config.toml
norm_place = "pre"
init_std_down = 0.00246
doc_mask = true
MLP neurons of a small language model. Each row is named by its layer, matrix (up: input weights) and neuron, and shows model dimensions 64-191. Each number is 128 + 32 x the weight over its row's rms, rounded and kept within 0 to 255. Numbers have three digits each.
After each neuron's rows, "fires on" lists the tokens most often at its 100 highest values on Wikipedia text that the model never trained on.

L3.up1503:099162132138144147045149120155164201163167126140117076138072111126086108108122176165125110119114155116145090120092118156123125102124070110090085086105122116088122152113162163205101128101104172158074102141103074122128068077092123132200139137120120124164124117098104129166106112116127125169153092133136081198110127100116117169149167158150141155118174086090146116136091072113130174168104
fires on: ":", "′", "°", " Time", " Length", "00"

L3.up1157:095043081122113126128136149095123132170154167109180102185101082122150096147180071130105136098094129114138143114157134048124166069141075168098112118055183140131081164146159114084143152140136097100113151092146118157084073120109128091135169113104121148173194109161049038130181064162126098111141134107065163151149081108163050087162121161039126072143128131138083118128093108130132144090132
fires on: " |", " "

L3.up461:095145108145157183136080150078122128144147152139086151127122087133147155065143100114152100158091042127090141080066104141168138174107151142097097154179110100078111132090165135107110139182110098094052132068118115132161116141064135133061107173156154111083103084125145102109116187077157076153120167091083148113088153165159116153135136097118153138147146138153136109124120114105166126168120
fires on: "i", "it", "sel", "h", "n", "b"

L5.up1341:067118129137078142102116121100063198187146144121132153163108162096103057063066130096134122111156091098109151075130110152155164153131131162168122151098137132091092129140131090114059146101141147095156135137196167136166109146094145060099125085101148117034102124152194115149098128147136168136200149120104110106122096131137172086117106147165182119097137095131165141148179093057181153134159
fires on: " B", " N", " to", "L", " O", " R"

L3.up459:126115106133121136086115080109136224027169137111159077168146094113106179130087108144143133119168120158141090070129137111140167117174119140064100133080117110120153140086170164144131128150075130190158128132139102105159109076102150107132153139074116123169133115143160127110156018140150134096126110154077096122104133087105115105164151175113095082140139086129157117161069119170121114164161
fires on: " ", "1", "3", "uke", "000"

L5.up163:137129193174120132120168248132111099134148146090127135121130113050120144132102162038127115166128177112110133158124149125138159082178157137143132100114194106161127145082114172118085153071120067107090114134114102165128140108058080053105136030172142143151146159090094081111065155077193139111147184112136132147159180160093127112118097161141139155144097121140134116064127141110151107148158
fires on: " On", "On", " al", " fac", " in", " Al"

L5.up1328:093106112087180082152129152128110067119107075117177061185164188150096115124109161151193161100159141101055137157117078139095145151081143083104110152080125115128118106091118112141119127168115169121124109150191155118141143152114166122079096139156158164138141144101134143137105085153133160174079099087123181102083129093117159155124096110174152075147153146109103135153151096072141142129119
fires on: " An", " Sp", " Sm", " Am", "and", "if"

L3.up13:121110178148102062048124106101122083083104103137093207068123156135127133101156116143113110093144111125168052126142119163223145149180144111140145139129099131150141132090125185111121106150138103106120099176174160124181162087162054157133094119111153163170118150101088073149118159130150129101084178162140081180138108137131139149112171132154128142161154138129162152135105067160126084152101
fires on: "al", " from", " |\n", " "

L3.up857:106073149177108087095147123148153078105146182142188095073137075142133172094167163114154073075158099183055167116090131093142107193141147120161058199087168111090112139131139118111146113125115129084100111179184098105094078108115141143121084138183125105132079097104126112091127186142155131143147090095176133115132120110079136197153125122123113111159131052154162130077143062078113120168136
fires on: "re", " re", "an", " rem", "'s", "ry"

L3.up944:158117104085136103097109161162138155136097164128134150126038121187064177105135125117111101098143087130105155118124128139160137198165151168151108114164154130149142142141109102093132106070155096111136173091127128123147196145140163101074109109147081141186067135189144104074141081132117135113151106157171143067155100114176043168095159122120095114102163073088169160141153114163162166151139
fires on: " more", " not", "ly", " and", "wh", " less"

L3.up783:133095115096148115096157193136137052155098090105155140148156129085143129069121113132184148096174134095152097117160087109119130112124109098161120074062167118131102134159082102091143158056179150200117134135075107162119112097108192133116152073128128136205109130182127087113096124081131139176113149132147130191181136082121171086178102094115115138181123122130123073184163182153165151143182
fires on: "b", "ic", " into", "ge", "R"

L5.up1347:100113161131119104106070106161108174152155137138084132136135086172131126111123133136167200136123135153110058133121123102092164179027179118117150130132181126115078151112094165155153147091130134147140124187165143102145114111152080104127107155174136076142118105122170131091173123135127084134205113179168100094116142177108059085113117125150096113180184073200125121151103152137156101148118
fires on: " to", "ly", " while", " sh", " ch"

L3.up286:093181018075108100128160135143125082157087095140107117086073136135141109147133183125163115140147139174135114136106092162121160112140138159125157168111156153154146092164152105154092099112147038140114152204109140095102133099152127166176138166113137102117132137137126132102161124149129090134104225121133133161150141129108155136072166182189076132127167089086132113098147128110115062126118
fires on: " ", "ay", "ed", "ent", "en", " |\n"

L5.up695:113109143143157073115133124117154170130090104141148155162178121195101129085122106122133149136126113127043126137143160167076136159154112082089104195054137163078124049079146154149150137104142126142132121090126133135169148091162083125135145102068104112148136147105143121148080136111166157149128226132132171106116119128175147165112155086098111132129112154126111143147128136134172080099137
fires on: "t", " t", "ut", " ext", "th", "-t"

L5.up373:112175113089131148082118111151118135141167130146148132196145084126182096127164118119101109130086118070075102168162121116203110146148098147113087146112144158084130142194121164139176181106101135188093168131140135142184095092159148103149157121122150091142108037145157145193100146109133131171128156166085151118194151103135114100116131081064082099141113143140088146133133075071123106161116
fires on: " s", "S", "-s"

L5.up340:172179162109131158111139143114145095138125080114142098082158171122152178141161126125091116104109131174143163170139109144150169153179128101144166089153176108173190179073203123152081135158143130143123074085141119088159174137109122135140133101133081137161121170109159089151100154159111156147143185133122115128098101156064143095144113114161192162103112165171112097165121143100127094089120
fires on: " |\n", " |", "01", " L", " A"

L3.up1324:114165102132146093084077055054108117113127111168143140146044148125096134149142094121143139134106154079116117132075082115064105115112195196105110149146170121101130145114185092179175140105149081117135131116167079125121161185073080189069138154148129078123112115138206169155083143089126094095137129130146141138162119121152148136109133071140147193206121087050108069116161110129161074161176
fires on: "el", "ed", "ing", "pl", "sel", "rel"

L5.up1501:130116079080116091092113154098116166136129145117136108096073133112175105136148115038141106081142148132108166180136080138114130155137145142133116110137156139119118166123107126119043125153102150124122202149106147101191114154123169088074139071110179133087104072149138171080134143170172194156124087123106126104134172085141140118153147056174137201091097115185149076107118139153101142084116
fires on: " a", ",", "ly", "ick"

L3.up505:232120114106135118098080130168129101055113128116111121130107180132098123138127135103184108092140182192120176100141140102114147085135205162134073124113131136145123120111171101173154255104153141060123169139141121094139123152113088194149131106069112165157085162129087135169179104134106108147110068080168128105081087142176133070140121110113131109132101070093152084093118134151099163098129
fires on: "ia", " of", "ria", "ad", "we"

L5.up759:119137086113106112102113103151117094152127094097138080183150139150111167099205135122128125137140109145178106143145149178146104170115159116122175131095166121143119123096148089109074138120113098092153092139125102120102191189172130089088096103117109149052118092140146115125124105143118116154137152109122082108134154156123166095137136125179110110104115111088038115144094064101202154165139
fires on: " B", "B"

L5.up409:087125125091135121135135114119156137135173120119099138158157124128102175076160161090138124164072126131144107159139161072123097197140155120092137195199111088165176131122078108102073180088080112136172134190200131095189165142108166084154146123118107129201093089165124127115071177156172117117203132137157108119100165073133141124146118103095142135150129103166114096129123117080154127131142
fires on: " b"

L5.up719:124181121172125113124054071136137141168119125098199141117113149095101132082075120102106110083120120086048122145105054131145177164133171134147157141154101125124146103145100111060167123186088124188133133119078100139134089174167150146108076101081074123163165069072096139138156139145071144114145137110130105113091158139126108091094107119087106153141084171198152067108172184084135158111115
fires on: "is", "s", "-s", "ir", "us", "ins"

L5.up824:137099116179104090119123126144141161132083145111156080142202079129120121151092138104173094146161103103109103177098051079075173170126175111121122156151125145134158148128158064111155152113133167062149153084195161150156126094109112089118164144129133063168113121131164085152087090147103150121124092129099163086022134168139152129121096184130171146158184131167142171085103141123141131163150
fires on: " St", " K", " V", " R", " W"

L5.up1523:180137133124113167140134178158101132092152138117118116141137139159112180153138149229098125145114172179134087126066181109124101072104123118189131145075116144127114146148132096160155174135132127111182087128112140056178115088120142130138095121121151122105183092202156142147076106109082119195061147153145199140117118136159152080083108106116165131110119139177125107117143114106141099117168
fires on: " ", " |", "-", "he"

L3.up1113:138080142149139130110136102135117165122165113088082100132134103142120120154090114069120091124136130133089209095199105103127195177153186101113112066108124124095118174148173112116093152076136137214109119054084096150155142148124117136129177123097088118100108177115117127184159081100102114143148120136159130049077074177116072121164118127170130110115112097158143177148074117154145143114166
fires on: " and", ",", " or"

L3.up1174:099118073096109138145131107124115103116094064099136171121127090143121114136130081046093121132141121136079120127198092147130112122111193098079163168119181131099084086155146147100079104169120131103108138141178100165109165134139069117157160115106158095156127131119117082094106152125128151169107074239155150122131176142170172126110108092179132128167117144150157074094119100132172173143154
fires on: ",", "d", "f"

L5.up1255:130116156122053175137148158127122092109157160130130104145129164137140068069132152096069146096144143198089122142195107133148120140121097109103140126106170156195155141105158146160109093163158133081148181141114176096155178153117109076094119132095134114148138111084135074154127059143129137130159152123115113102162081176067112134119134093091118104106128162102121146100165136150104128118066
fires on: " F", "F", "-f", " "

L5.up11:118103179117076140138068155132135093085106112172114098174139127177123181108156066137129166087116181127083149162101143119058172124112182102117135168122120160200164113136124136175095119130068088068139140109140139181143082092155148151153080147213176157122117131131061095114147168130134131088142139077166129112104109104078155146095172158133135151109094109072175075182089080084126086155145
fires on: " was", " had", "ing", " be", " History"

L5.up571:162056175090142164116135128147112183114179193129139083123141130156107129104094125115129094156091122148131195106128135162172121126057145128151096099060166138169206160169108123156146143102111168133112127159118155108097114121065133160146136095098144111103113091134120114070196134103136118076207080155135157179168121184144110124111116117136109177107132091143133135134071155107149146146161
fires on: ":", "′", " Total", " was", "°"

L5.up1380:137067154120192140116139139116148155103142084112082123065112088205159144163134114162139121093095138109116095116156168166118109171114151192137184165154152131105147201093097142207141166088128131112135109151054132171117183181118143130128087117136118133181147093161164147106150081119117133118162105108111151171084150107085132129072119124114079144143149126136132097140093118095155155129136
fires on: " the", " his", ".", " its", " The", "'s"

L5.up1181:156112112099105121077125092126106131103125094125140166104127122123064149061202130161114125086098116145089113086127111143120107128090097180129066059094147108178123141094125111162141131169060106097155134112113105084133134112093161139079142113089096118187146140112154185204085120196117150121205147136070064171102165127124082113105151084164171120084137122129124125157118175188149093129134
fires on: "er", "an", "-", " Ber", "ers"

L3.up791:118075108168135110078160165116198195084100096119133102148105075131126103107105099133073120167185120178155121121174054205140105129120130137167122117167156102115073138113175111144102142098148109175119164104092141176208128097128147134098105183081143150139071092136141141096130083126176163124102137112157108173086111132116112077119149211118090110090161157174145102156180104163187039137131
fires on: " the", " a", "\n\n", "'s", " =\n\n", ")\n\n"

L3.up866:127146084058146123055181099074134119113112159108122150139148138161038138085144124140117155151083132131125097074087173127162093089105150185125209187117127150173091130126105140099105128147133150146183099141150133135138184134123118098114157129144204114102127169102114088135178177132107140133156089165139113113122068086129109165105149134154117196165151150113114103088129143128116100139129
fires on: ",", "ed", " was", " have", "ing", " as"

L3.up1358:113112129148066096127129079072127081099131124106141106114117102171148155038163130099144139138167129096117145095157138128097142137151148122107092137140104151056163098088197132114111178133142123189171125087120147139138131113217155114090162072134128164137137138152145144126128126114164107150179055155142204144112146153110137100094106122159103130140133094113115106154098075131134170152074
fires on: " and", " by", " |", "–", " as", " or"

L3.up376:121121113117154124206153096167138126136097122146107097125137140131169103144115159128126110113083155138142099099110111119106111141125111145108122121172061145103121173182108121068121157115087166149186147031140121171108152131138144195162157142116131093121145150161122101052161084071124042136120184100138060155113121144131140155102137102139098171147142114107191055156144119130118032172116
fires on: " lead", " dem", "ts", "ies", "em", "th"

L5.up68:109137146124090129135117136088059146098181078129102165222143118179121146136090106072120067104136142187122145106122178124185110156086105069196187183151141123081146175126148129139114096099098169096168093133124107099148128153149151094090169170103123146043157147056146120129117135093119124161091161162156115087123166168120068132135174147207098120113137108090098035084138089115120145128124
fires on: " B", " de", " b", "a", " human"

L5.up1076:142070127143141139125129145123100140096108149100052169100115100081196126119118164119116108130169117121112165138095129081124171196092148137141094092085134089152135172093195135115160122118085132125078063097153102115131094097144132112168145063155186162149115115115121189116122124149091141166099098091095088147122113114144080096130121127134089119142152115142098144102081124105068191088124
fires on: " She", "re", " she", "he", " re"

L5.up1229:148113100108105161084118139179106098174168081116140127149154147078111125108093152117124073164160124067052106141107099138138131161151108135118181093137178144118160129142077151103123129151124117140133143141112084160148090145093123145101168092119099055102107114137093115088109135131144158152166112112122159079082155201083228134153083066134118106117161113076108088187122054077169164104113
fires on: "is", "201", "s", " is", " us", " May"